{"n_layer": 11, "d_model": 512, "n_head": 8, "n_kv_head": 8, "head_dim": 64, "d_mlp": 2048, "vocab_size": 8192, "activation": "tanh_gelu", "norm": "layernorm", "norm_place": "pre", "norm_eps": 1e-06, "positions": "learned", "qk_norm": false, "attn_scale": 0.125, "bias": "all", "tie_embeddings": false, "parallel_block": false, "init": "orth", "init_std_qkv": 0.0221, "init_std_o": 0.0, "init_std_up": 0.0221, "init_std_down": 0.0, "optimizer": "adamw", "lr": 0.000655, "lr_mult_o": 0.783, "beta1": 0.9, "beta2": 0.99, "lr_head": 0.00594, "grad_clip": 2.0, "warmup_steps": 448, "schedule": "wsd", "decay_fraction": 0.313, "decay_shape": "pow", "final_lr_fraction": 0.0, "batch_tokens": 131072, "seq_len": 1024, "doc_mask": true, "train_tokens": 900600000, "steps": 6872, "dataset": "wikipedia_en"}
MLP neurons of a small language model. Each row is named by its layer, matrix (down: output weights) and neuron, and shows model dimensions 80-143. Each number is 50 + 15 x the weight over its row's rms, rounded and kept within 0 to 99.
A block is one neuron, or neurons of one layer that tend to fire together. After each block is what it responds to, as a language model described it from the Wikipedia text at the highest values.

L5.down441:05 51 37 30 57 78 53 46 49 82 53 30 80 86 41 58 57 42 51 19 71 22 45 55 55 35 74 62 33 63 58 48 49 28 65 51 56 69 47 61 52 57 65 31 50 51 33 68 55 65 76 40 46 51 36 47 50 47 53 43 43 47 68 44
L5.down505:57 66 48 66 52 45 41 46 67 46 65 54 58 60 53 57 55 65 67 57 71 31 61 52 29 29 42 55 28 30 54 72 43 56 76 86 33 45 59 47 30 44 40 34 45 28 31 69 63 42 64 27 58 33 30 48 51 44 54 20 41 67 45 70
L5.down970:63 65 44 58 60 42 52 51 53 35 42 41 62 52 57 59 33 48 51 39 59 43 65 64 35 46 40 45 40 20 60 75 42 70 45 95 57 62 50 41 35 50 42 28 43 15 32 73 56 55 41 28 58 47 61 47 50 74 61 31 23 52 43 63
L5.down1581:33 55 65 72 68 48 48 40 68 26 57 58 80 38 77 69 57 48 51 67 56 35 54 39 41 53 67 74 27 38 71 69 21 29 80 55 41 46 32 69 37 44 36 55 51 26 57 72 19 55 48 39 41 49 43 34 54 46 78 29 40 37 49 57
Description: Table row-start pipe

L7.down256:26 43 57 57 42 77 41 59 50 22 58 37 71 53 47 71 64 48 37 71 56 64 61 69 47 54 60 58 60 67 38 23 38 32 51 57 70 51 49 49 54 66 43 62 72 54 44 74 73 39 54 77 40 57 80 37 33 65 43 90 55 59 87 39
L7.down722:48 49 73 90 74 58 52 47 45 41 55 80 45 40 43 69 62 69 77 61 53 43 46 41 49 49 48 43 70 64 42 35 58 42 49 72 32 78 40 24 52 55 51 77 70 40 69 46 46 41 34 56 32 30 60 65 35 38 63 73 87 63 46 56
L7.down861:25 42 70 68 43 50 90 61 40 60 40 36 36 41 38 40 29 60 41 26 72 47 47 55 43 44 34 60 45 45 54 34 33 59 66 36 37 61 59 55 49 47 82 43 44 51 34 45 65 43 44 57 38 48 21 58 23 58 43 50 42 56 22 34
L7.down1109:59 66 45 78 35 38 70 38 57 52 42 52 43 58 42 36 51 23 51 58 76 42 70 48 34 37 66 58 46 56 47 46 47 39 40 82 47 64 76 47 29 38 34 48 48 28 62 37 65 86 39 55 46 55 35 50 32 37 60 62 48 41 41 55
L7.down1507:55 40 41 38 00 60 58 51 26 55 51 68 52 54 28 48 47 35 54 42 48 99 66 55 55 34 69 47 47 56 56 48 50 43 55 50 59 59 57 38 53 50 47 44 47 99 57 43 50 36 47 40 41 47 97 45 75 57 56 42 44 45 66 36
L7.down1613:50 47 32 21 56 66 38 50 41 55 53 36 27 53 68 62 68 45 16 79 64 54 40 44 50 53 94 71 40 49 62 56 40 61 48 43 59 96 32 72 41 40 40 60 41 48 61 42 47 70 46 40 42 52 41 45 61 35 67 54 39 60 68 61
L7.down1894:44 46 38 69 35 70 31 48 65 37 39 66 55 40 91 48 57 66 46 52 55 48 43 47 57 66 47 46 41 36 53 41 28 56 28 77 35 53 43 58 62 51 45 66 46 69 45 58 34 73 41 75 67 39 31 60 40 73 52 63 61 50 51 62
L7.down1992:23 39 60 20 16 70 50 56 54 30 38 51 46 54 59 66 53 39 49 56 70 40 39 60 42 47 74 43 70 40 54 28 11 46 35 44 33 49 59 60 44 39 36 55 43 48 59 52 62 58 80 62 35 66 56 58 39 29 27 34 64 63 56 35
Description: Table separators and continuations

L5.down12:70 43 52 18 35 52 40 65 61 38 38 60 66 56 71 43 71 58 49 43 59 68 66 51 43 19 57 70 29 73 36 80 48 63 49 47 19 49 22 34 66 53 54 43 35 51 29 51 68 58 86 62 44 49 28 66 52 61 64 66 65 64 56 49
L5.down1058:53 39 50 45 36 63 16 68 52 21 54 56 38 28 55 39 63 41 60 64 71 58 51 40 56 32 47 54 32 57 42 60 47 69 49 46 46 78 20 53 16 49 70 52 42 64 57 59 59 37 56 62 28 37 36 39 45 43 47 42 63 44 49 26
L5.down1827:39 49 52 25 46 44 46 84 51 57 58 61 46 59 44 48 63 36 52 53 70 56 50 50 45 69 48 51 65 22 48 49 60 65 62 62 36 41 25 41 38 61 43 45 83 27 68 63 42 58 28 57 23 55 25 59 49 64 62 56 48 71 68 56
L5.down1998:37 43 49 57 46 53 74 50 28 45 35 50 64 48 28 48 61 59 60 52 42 82 38 34 55 47 64 69 58 37 43 49 21 30 41 29 33 55 37 42 50 54 54 58 66 74 67 39 52 61 44 56 30 69 39 71 46 56 39 44 69 49 51 63
Description: Relative clause openers

L7.down121:10 29 51 51 55 66 41 38 38 39 36 50 53 48 61 43 65 62 53 48 52 55 30 47 46 34 39 48 50 35 43 47 52 74 43 52 23 69 66 48 68 43 26 49 31 48 83 79 53 71 56 39 51 30 50 53 54 42 76 52 40 41 71 67
L7.down202:44 47 47 59 53 48 28 59 45 34 61 39 39 42 57 44 32 38 42 59 61 36 48 47 42 70 54 45 53 71 46 55 58 66 40 54 45 85 24 39 64 60 54 44 70 27 37 66 76 54 72 08 35 39 71 55 70 14 64 45 65 37 41 23
L7.down492:60 81 63 59 58 54 60 45 34 53 75 56 35 38 59 35 61 46 41 59 36 56 45 43 41 49 39 12 42 79 38 20 51 46 50 35 40 38 53 46 66 51 61 66 46 38 71 78 50 68 58 34 47 60 65 48 26 46 22 55 41 57 43 60
L7.down821:85 44 62 65 34 50 57 81 36 73 44 28 42 60 60 53 63 73 55 29 24 68 36 34 50 41 50 46 57 44 54 39 28 58 27 56 34 60 70 30 33 33 68 23 42 58 37 36 39 74 43 42 63 56 31 66 52 25 41 59 49 46 57 55
L7.down842:99 52 68 42 20 66 73 52 31 70 63 50 55 61 53 60 68 54 55 63 35 91 53 41 41 49 56 34 50 29 36 37 45 49 28 44 51 58 44 59 27 45 58 66 42 36 62 52 53 46 81 67 54 73 17 56 34 73 53 80 33 54 50 64
L7.down872:59 42 70 50 40 55 55 49 27 60 52 56 15 28 41 17 63 44 79 47 23 60 35 36 48 56 47 48 33 44 46 41 40 23 32 44 64 46 43 61 73 40 60 45 09 59 65 46 62 21 67 43 56 35 53 44 77 51 66 48 65 45 34 48
L7.down1951:57 52 51 49 28 49 30 40 48 30 66 47 70 50 38 55 72 57 45 28 70 23 51 36 55 20 49 71 28 68 69 39 75 42 84 55 52 43 41 61 58 44 28 44 50 62 32 55 55 39 80 37 30 59 19 73 53 61 76 63 37 54 68 49
L7.down2038:79 45 62 41 36 50 70 34 34 62 33 50 82 50 53 47 68 69 55 37 33 60 55 76 51 36 45 20 53 46 48 66 74 29 64 43 28 46 69 49 64 75 49 59 62 26 49 34 70 55 52 59 47 46 39 13 49 67 47 50 48 64 63 45
Description: Mid-word fragment continuations

L4.down547:56 62 49 68 38 65 52 72 49 53 58 67 64 51 45 56 40 35 49 58 42 66 37 54 42 46 68 59 44 61 49 50 65 46 47 50 45 48 62 54 57 35 39 08 38 52 35 58 58 53 35 47 63 32 28 78 61 47 46 67 49 38 38 63
L4.down1800:74 51 46 62 59 57 39 68 44 60 33 57 37 39 32 52 51 55 27 53 52 54 60 71 46 62 62 50 61 39 41 31 62 42 53 55 50 35 45 38 68 43 65 32 37 51 60 72 40 50 20 60 80 62 24 57 52 49 64 84 69 49 60 52
Description: Markdown table separator pipes

L4.down686:59 53 34 72 16 84 49 45 67 60 66 62 69 47 81 36 57 41 60 52 78 73 43 50 46 58 44 67 63 33 35 44 70 46 64 56 55 38 15 22 43 31 40 07 62 53 00 55 58 52 74 58 23 55 57 58 53 40 50 43 67 58 50 66
L4.down1348:79 46 47 65 35 56 45 43 84 54 47 49 68 25 56 65 35 50 53 81 48 48 58 49 56 59 56 62 73 59 44 71 47 47 73 78 56 51 07 42 47 46 70 15 26 17 30 56 41 52 58 58 32 45 48 76 54 34 25 58 35 44 68 54
Description: Table row start

L7.down186:64 43 61 67 11 71 31 52 31 24 54 68 40 42 61 64 52 70 49 35 55 93 48 46 42 85 54 54 66 67 47 68 52 49 53 59 31 74 47 52 72 16 52 20 55 72 47 57 52 30 58 50 50 50 65 65 49 56 40 34 49 31 39 38
L7.down363:58 61 55 21 53 50 40 57 49 76 60 51 30 66 49 35 43 56 39 51 54 41 48 35 70 49 46 37 58 47 25 64 40 66 67 61 22 91 76 71 67 41 60 71 42 52 49 65 34 30 68 53 36 55 61 56 39 28 40 50 50 79 68 22
L7.down566:46 54 60 53 58 63 53 61 47 66 48 40 46 59 53 47 46 71 52 63 49 35 74 27 54 45 45 46 83 58 31 72 62 41 35 49 27 61 38 17 59 54 55 48 37 52 63 59 29 43 60 63 66 46 42 62 31 86 63 71 54 38 44 47
L7.down714:44 41 66 51 54 46 72 29 45 57 64 57 35 41 44 22 40 46 50 50 57 26 82 68 43 59 60 53 52 40 54 50 86 55 53 45 80 34 14 39 66 41 33 65 60 38 59 31 46 54 38 27 45 29 67 51 32 42 64 59 53 53 76 59
L7.down717:81 45 38 43 27 83 36 54 36 45 39 72 41 54 68 22 89 51 55 66 38 69 64 28 37 66 34 59 63 49 33 53 63 56 35 56 51 57 71 49 75 56 32 56 69 38 43 43 40 35 51 64 53 50 13 62 52 59 51 46 69 32 59 48
L7.down734:52 44 69 46 24 60 50 53 56 45 55 62 54 21 54 51 58 49 26 51 59 52 32 73 56 47 58 64 39 82 43 68 68 35 19 53 31 75 46 71 87 45 68 52 71 33 64 57 28 46 51 38 17 61 42 73 59 67 60 47 64 51 51 51
L7.down1538:63 45 51 44 15 72 57 28 54 47 38 51 43 58 25 23 37 56 43 63 24 34 69 53 60 76 48 66 55 40 06 72 79 13 53 46 38 72 39 48 85 53 44 70 47 51 67 70 51 56 13 47 36 50 27 47 52 63 50 28 60 58 71 61
L7.down1703:33 57 62 71 56 92 24 59 50 39 41 70 31 53 54 42 40 73 57 18 44 20 91 49 60 44 65 63 73 64 28 64 61 46 42 42 54 20 53 45 66 56 45 49 50 25 43 49 78 42 58 83 75 69 29 76 68 36 57 56 62 37 39 40
Description: Inside multi-word proper names

L4.down867:49 54 30 18 38 84 32 42 45 44 78 27 16 80 51 41 38 29 25 58 63 31 47 50 56 44 33 55 58 56 61 52 68 74 61 83 39 42 61 35 48 43 54 27 51 80 27 58 47 67 60 73 36 31 86 44 43 37 61 67 71 43 54 51
L4.down882:67 59 56 45 36 81 73 49 51 35 84 46 45 61 80 43 63 38 54 99 55 55 72 78 44 65 28 40 60 35 49 37 67 47 54 54 27 40 30 20 37 48 41 20 42 78 60 34 63 54 36 36 57 43 63 40 66 38 58 66 41 24 47 70
Description: Opening punctuation before asides

L7.down300:37 38 38 57 15 53 66 49 55 84 57 51 73 64 36 33 16 45 18 46 47 99 62 94 50 69 52 60 50 38 54 61 50 40 39 57 47 48 48 57 46 35 61 23 38 99 63 56 39 71 52 48 69 72 48 53 39 45 66 54 51 46 53 55
L7.down1093:30 52 46 40 79 43 79 36 57 50 68 48 48 58 30 62 62 68 44 32 40 18 66 47 55 66 30 38 26 54 66 73 56 39 94 50 59 41 35 30 41 27 35 33 62 50 44 45 57 21 38 26 33 47 34 50 50 43 46 37 69 59 71 25
L7.down1156:66 41 62 36 37 45 48 45 49 50 87 62 57 63 52 51 52 52 32 48 36 16 50 67 41 53 47 67 39 55 49 84 78 46 54 75 41 59 26 61 45 79 74 87 76 54 44 33 39 63 54 27 55 46 99 35 59 60 31 43 59 38 44 56
L7.down1159:49 67 60 37 50 32 33 28 27 78 55 58 30 26 50 50 41 31 52 26 67 19 36 44 67 63 49 60 35 48 50 47 43 55 59 65 36 37 24 62 75 43 47 61 27 49 59 65 27 75 56 43 38 54 99 32 64 39 51 67 73 57 35 43
L7.down1273:37 51 61 53 03 62 53 45 55 32 80 55 38 49 56 66 42 54 33 18 38 94 35 64 56 67 35 61 42 63 59 47 72 67 47 50 43 43 60 41 67 64 49 18 38 40 49 64 45 36 07 37 48 55 76 32 47 46 76 59 48 20 64 69
L7.down1339:48 75 50 58 26 43 54 26 53 69 81 40 29 74 39 39 58 46 46 50 54 05 45 44 46 47 51 43 37 56 61 67 86 45 87 73 28 73 47 60 43 49 62 36 28 35 53 83 49 06 52 07 41 66 92 26 43 36 30 66 37 43 33 58
L7.down1764:46 53 38 33 15 58 52 62 40 79 44 41 42 37 58 45 20 56 45 57 48 99 39 60 47 61 58 47 30 55 55 46 46 52 82 65 42 57 39 51 52 48 82 47 49 65 70 40 39 31 49 38 57 53 61 58 73 48 53 24 38 28 68 33
L7.down1955:58 47 63 48 09 63 70 42 41 58 69 39 64 47 72 64 28 63 51 37 51 86 56 70 65 87 55 34 56 57 46 71 48 51 39 70 22 47 52 41 67 55 71 33 38 37 47 41 54 54 54 47 38 68 58 36 43 41 40 51 45 36 53 39
Description: Parenthetical after noun phrase

L5.down207:14 68 58 56 44 62 63 46 75 57 42 54 29 45 29 39 48 25 69 47 60 41 58 55 49 75 33 51 58 73 64 47 47 31 39 26 22 63 49 56 70 61 57 59 55 78 60 21 39 54 71 34 32 77 60 43 63 73 71 61 46 26 36 52
L5.down1119:45 66 37 49 38 49 42 53 54 61 65 47 33 52 34 24 60 76 36 44 43 69 73 76 51 71 26 46 44 45 16 55 52 64 46 87 51 52 56 35 55 77 58 66 80 49 39 56 50 41 42 67 52 37 39 67 42 47 75 50 32 72 38 72
L5.down1180:45 53 34 35 09 49 41 59 52 42 45 47 26 31 24 46 56 51 54 64 73 77 56 41 52 37 33 45 68 47 53 52 42 58 58 47 32 54 52 32 47 58 43 74 53 88 60 58 49 38 74 38 78 48 37 60 51 99 42 66 42 54 34 53
L5.down1434:28 41 27 36 13 42 51 48 61 58 50 71 36 49 63 24 73 49 61 28 71 54 70 55 48 42 58 46 92 70 53 32 43 39 79 66 55 64 59 65 63 53 57 59 65 55 42 54 73 58 57 56 62 66 16 40 39 56 48 30 51 46 50 55
Description: US state and place names

L7.down164:60 67 54 62 80 63 28 49 36 45 46 69 54 24 49 31 57 43 88 52 33 13 51 22 20 52 64 51 72 83 41 46 61 37 51 49 39 46 24 35 46 50 32 43 70 51 46 50 58 59 48 70 60 48 29 40 62 68 64 76 71 36 65 34
L7.down347:42 43 53 22 14 36 51 49 47 57 64 62 58 47 54 59 30 00 47 36 49 21 77 72 62 48 40 57 27 23 58 81 54 52 45 36 35 44 69 66 54 51 35 31 48 53 64 54 84 67 51 51 67 40 49 58 44 52 68 53 45 70 71 72
L7.down447:38 57 34 53 56 67 61 46 69 65 55 75 53 27 60 41 70 18 89 57 36 21 37 65 63 39 48 38 80 68 46 54 52 82 50 19 44 57 53 38 34 73 61 60 66 41 34 38 51 47 55 56 57 50 46 32 50 34 45 54 52 57 45 48
L7.down523:53 79 47 39 45 34 37 46 47 89 53 33 62 39 20 65 44 48 43 51 45 00 47 56 37 65 38 41 31 09 51 67 66 46 61 50 48 48 62 61 45 49 77 49 54 36 73 61 66 49 35 13 38 34 25 45 45 52 56 26 39 61 53 41
L7.down684:53 79 61 31 55 47 23 46 51 49 59 34 50 27 38 86 34 34 63 43 30 14 50 24 34 62 51 38 57 58 40 59 49 52 75 19 48 38 20 34 62 68 51 04 74 50 32 52 64 26 19 22 57 22 13 58 67 62 56 45 56 54 55 82
L7.down1077:47 55 59 37 40 54 45 43 31 49 41 86 64 57 57 46 45 49 53 58 49 60 61 51 51 68 54 62 65 44 19 67 67 47 67 31 73 68 52 46 69 33 69 48 49 46 57 12 41 58 67 58 72 23 46 73 42 64 43 47 28 54 58 35
L7.down1186:27 55 46 43 39 49 59 54 57 76 61 39 54 60 56 99 60 34 53 56 35 33 66 43 44 53 49 75 39 18 61 29 46 55 60 24 60 55 36 43 56 33 32 68 89 39 57 33 48 53 23 41 74 50 83 04 61 37 60 49 42 60 50 58
L7.down1896:50 69 32 57 26 56 48 51 40 61 54 52 59 16 56 56 49 39 37 39 34 56 38 60 50 58 40 34 28 68 52 60 75 73 73 14 63 53 54 73 34 40 51 59 64 52 38 43 24 48 52 26 49 35 37 51 54 44 75 42 60 45 44 36
Description: Structured record field starts

L4.down739:81 60 62 14 46 51 20 38 63 78 61 52 30 49 09 57 47 66 14 73 78 45 41 54 53 56 37 52 46 54 40 74 53 47 55 68 31 67 55 38 76 55 43 24 54 36 36 40 92 51 49 27 44 17 65 71 39 54 42 40 46 56 67 45
L4.down921:46 47 46 48 45 43 47 41 32 43 32 65 46 38 69 62 28 67 54 68 75 37 67 35 69 44 61 49 67 24 50 78 61 53 71 62 68 43 35 63 35 56 36 24 43 47 57 37 42 55 49 58 42 05 99 43 34 63 55 47 37 34 63 49
Description: Relative pronouns after commas

L5.down937:44 54 53 37 50 67 50 75 50 47 63 75 66 49 50 67 48 45 68 69 26 48 21 55 47 44 34 61 52 56 58 58 55 56 61 44 59 33 54 51 51 35 21 39 70 58 47 62 56 36 61 56 58 31 51 26 52 74 12 26 38 83 30 35
L5.down1270:54 47 39 44 49 76 56 65 52 51 76 50 52 60 86 49 49 59 40 61 42 31 55 37 47 60 47 24 18 79 79 39 41 52 80 35 47 53 67 44 67 39 34 36 05 60 62 46 86 44 47 40 76 21 67 46 32 39 22 43 47 49 46 69
L5.down1546:62 61 27 40 44 56 60 68 57 56 52 44 38 61 50 45 35 59 59 36 13 25 41 34 35 48 51 32 56 50 77 44 53 71 44 75 57 43 86 63 25 66 52 42 06 33 43 46 64 41 29 17 65 28 89 49 60 39 46 23 55 33 55 66
L5.down2000:71 47 45 44 58 72 51 35 41 64 69 73 60 31 32 39 51 63 40 57 63 60 43 55 47 57 62 40 45 33 74 76 51 43 66 47 71 22 69 50 39 19 66 28 23 64 42 54 88 79 65 52 31 35 53 67 46 48 29 18 56 52 42 62
Description: Markdown table separator dashes

L4.down215:73 61 37 71 32 68 47 72 52 56 24 36 62 80 53 42 43 68 61 74 41 43 74 52 53 15 37 45 78 42 42 43 34 60 44 63 79 52 34 72 55 82 33 66 61 69 45 53 66 49 53 50 60 56 41 53 58 50 28 36 58 65 48 43
L4.down275:51 51 53 46 45 54 68 34 56 49 52 47 48 36 85 56 45 55 47 72 53 39 57 49 50 67 63 36 55 24 73 45 33 57 45 35 42 53 62 47 63 68 49 49 70 66 72 61 50 55 45 00 39 64 66 41 55 12 66 45 46 45 52 47
Description: Name-ending word fragments

L7.down547:69 52 46 53 27 59 37 37 38 39 59 42 44 57 21 45 59 45 30 35 41 64 50 27 63 54 58 40 41 51 41 60 85 50 55 55 43 65 61 52 29 38 42 35 58 62 56 43 31 66 48 66 30 41 54 57 48 39 76 38 44 61 40 36
L7.down802:61 48 48 61 35 43 47 53 61 71 65 69 76 61 62 53 41 32 64 45 28 99 55 55 49 43 90 69 78 64 49 89 74 51 51 53 93 81 34 44 49 42 37 15 22 82 29 32 40 65 77 55 44 84 36 56 57 61 57 39 31 52 22 73
L7.down818:17 31 51 53 72 40 32 29 71 49 29 30 47 72 52 41 18 29 40 31 68 59 53 90 53 54 75 45 43 65 80 47 50 59 43 77 43 44 95 53 84 40 55 49 40 51 56 28 71 68 50 56 17 50 90 48 49 32 68 46 50 64 43 64
L7.down1206:50 45 67 60 46 47 59 12 14 54 51 44 31 44 19 56 22 53 49 37 38 73 53 65 46 49 62 32 61 52 54 57 64 38 56 52 40 46 40 60 61 51 71 33 55 54 59 38 31 41 65 33 16 53 52 40 39 49 60 51 77 25 66 38
L7.down1550:52 45 55 57 48 41 71 31 43 36 19 33 70 40 58 65 41 37 63 37 48 49 46 64 45 33 63 44 44 17 30 64 41 47 50 48 79 42 68 49 61 58 70 63 41 49 50 42 54 69 60 50 53 52 87 75 49 71 52 63 52 49 65 29
L7.down1751:67 63 71 59 33 33 63 49 38 30 55 49 52 58 57 50 35 63 57 39 44 78 39 54 52 51 55 69 46 53 46 48 46 71 34 54 40 53 33 37 57 55 50 28 57 48 53 41 51 72 41 62 44 82 86 46 23 53 42 36 47 39 74 43
L7.down1875:34 52 67 50 50 41 34 49 37 29 55 82 54 52 33 39 52 80 49 52 39 48 44 41 53 55 50 51 61 34 49 70 44 36 67 41 53 32 20 62 55 37 77 51 44 67 28 52 35 71 42 74 26 62 32 39 24 61 39 51 33 27 45 61
L7.down1976:44 58 83 56 85 51 60 43 41 29 44 46 24 44 53 77 61 60 41 49 44 56 50 32 43 52 21 48 60 47 41 68 44 30 54 52 66 67 30 44 62 35 80 39 29 48 48 19 70 60 55 48 29 42 43 69 58 48 34 29 59 48 57 65
Description: Clause-opening subject pronouns

L5.down845:38 52 43 49 22 38 53 43 25 62 36 60 55 68 28 48 34 52 44 44 68 72 38 48 43 34 66 59 53 36 19 35 56 51 45 38 59 50 57 59 62 39 65 57 50 52 07 35 25 89 37 43 64 44 23 38 50 53 44 49 40 41 68 40
L5.down1508:74 67 73 48 51 51 49 46 39 65 60 35 75 42 71 47 51 36 20 36 52 44 47 19 57 42 55 53 45 39 23 63 52 32 39 65 64 60 27 81 71 22 73 30 63 39 44 41 47 44 64 52 69 58 49 43 54 42 44 80 38 61 31 56
L5.down1529:43 49 28 78 25 54 37 44 30 43 48 20 56 72 45 60 44 54 58 45 51 59 30 58 47 55 43 35 76 23 40 47 27 50 66 56 61 57 67 22 39 66 49 69 73 33 60 62 28 41 48 65 58 51 29 30 66 35 36 49 51 55 69 51
L5.down1968:43 47 55 64 45 38 39 53 47 44 18 40 20 39 58 32 36 45 56 72 57 60 47 71 39 32 35 59 72 69 37 22 39 52 52 99 26 28 62 52 44 68 33 83 28 43 55 59 46 68 55 67 63 57 37 32 48 64 51 62 47 54 63 80
Description: Comma after opening time phrases

L5.down347:41 40 75 40 66 48 72 69 33 46 70 31 60 36 39 46 33 73 57 39 54 31 42 35 36 08 56 42 39 44 59 51 52 55 58 56 48 53 47 62 38 54 48 70 54 53 43 70 44 51 69 68 46 65 34 53 45 54 30 73 32 58 37 42
L5.down563:40 57 69 37 60 08 61 30 30 49 28 45 41 61 29 49 35 46 51 47 37 48 50 61 50 50 70 41 29 36 45 49 46 67 42 38 36 34 15 63 31 42 65 67 55 37 21 56 40 19 62 48 58 26 43 57 52 52 48 38 69 36 57 41
L5.down1192:42 59 77 48 55 40 66 32 41 47 57 59 39 47 27 60 40 67 67 58 61 60 64 56 55 22 43 71 35 59 47 70 48 63 48 65 42 71 46 58 33 49 45 42 56 40 41 43 44 68 71 53 55 51 01 49 51 52 56 44 56 55 38 70
L5.down1236:25 46 41 53 67 26 51 53 87 39 79 68 66 65 60 47 55 60 41 45 29 35 83 37 44 43 61 43 51 62 62 56 44 69 44 47 58 67 48 79 39 56 67 40 68 33 76 34 67 25 58 39 42 30 58 72 47 31 65 32 54 38 59 64
Description: Split past-tense endings

L4.down486:27 58 36 64 33 56 38 64 71 45 48 52 60 62 45 46 38 42 28 71 50 68 56 87 56 53 54 44 45 85 22 71 79 47 75 61 28 33 26 46 55 35 37 67 44 70 03 56 46 38 68 46 44 16 40 46 76 39 53 45 59 49 69 52
L4.down673:40 56 47 60 73 29 50 43 56 39 38 49 45 43 27 32 54 47 30 13 53 00 67 44 30 43 48 52 61 31 74 37 50 56 56 69 44 42 57 42 52 53 40 52 44 52 28 74 44 47 44 47 58 55 72 41 78 67 57 47 44 62 42 49
Description: Later words of proper names

L5.down495:66 53 66 38 42 88 49 45 41 55 66 11 53 73 42 28 64 40 43 62 48 69 52 51 38 41 59 79 65 53 62 38 53 17 62 56 53 47 57 36 28 68 44 50 48 49 53 44 49 55 70 33 60 68 59 25 87 32 46 20 56 44 94 23
L5.down525:57 61 16 18 45 63 56 49 57 47 78 67 21 54 33 45 63 30 32 47 35 33 33 42 36 61 40 39 50 42 36 49 49 56 47 63 45 18 40 42 36 63 47 34 26 23 39 71 65 40 45 51 59 65 89 61 42 51 30 34 39 60 41 61
L5.down1930:52 32 71 39 49 39 60 79 50 68 67 48 63 47 35 54 35 43 70 48 53 28 22 52 37 44 50 43 39 49 23 37 46 43 42 71 67 33 76 61 62 36 64 47 45 39 50 73 41 34 40 78 68 45 54 50 39 35 22 63 16 82 38 21
L5.down1958:39 64 46 31 80 58 56 44 51 34 52 44 32 82 61 34 59 34 53 50 35 20 51 41 51 25 42 59 52 35 27 57 56 34 45 66 38 76 57 72 51 72 51 63 56 35 61 62 69 56 63 44 43 79 47 46 51 56 41 41 58 43 34 35
Description: Heading-closing equals signs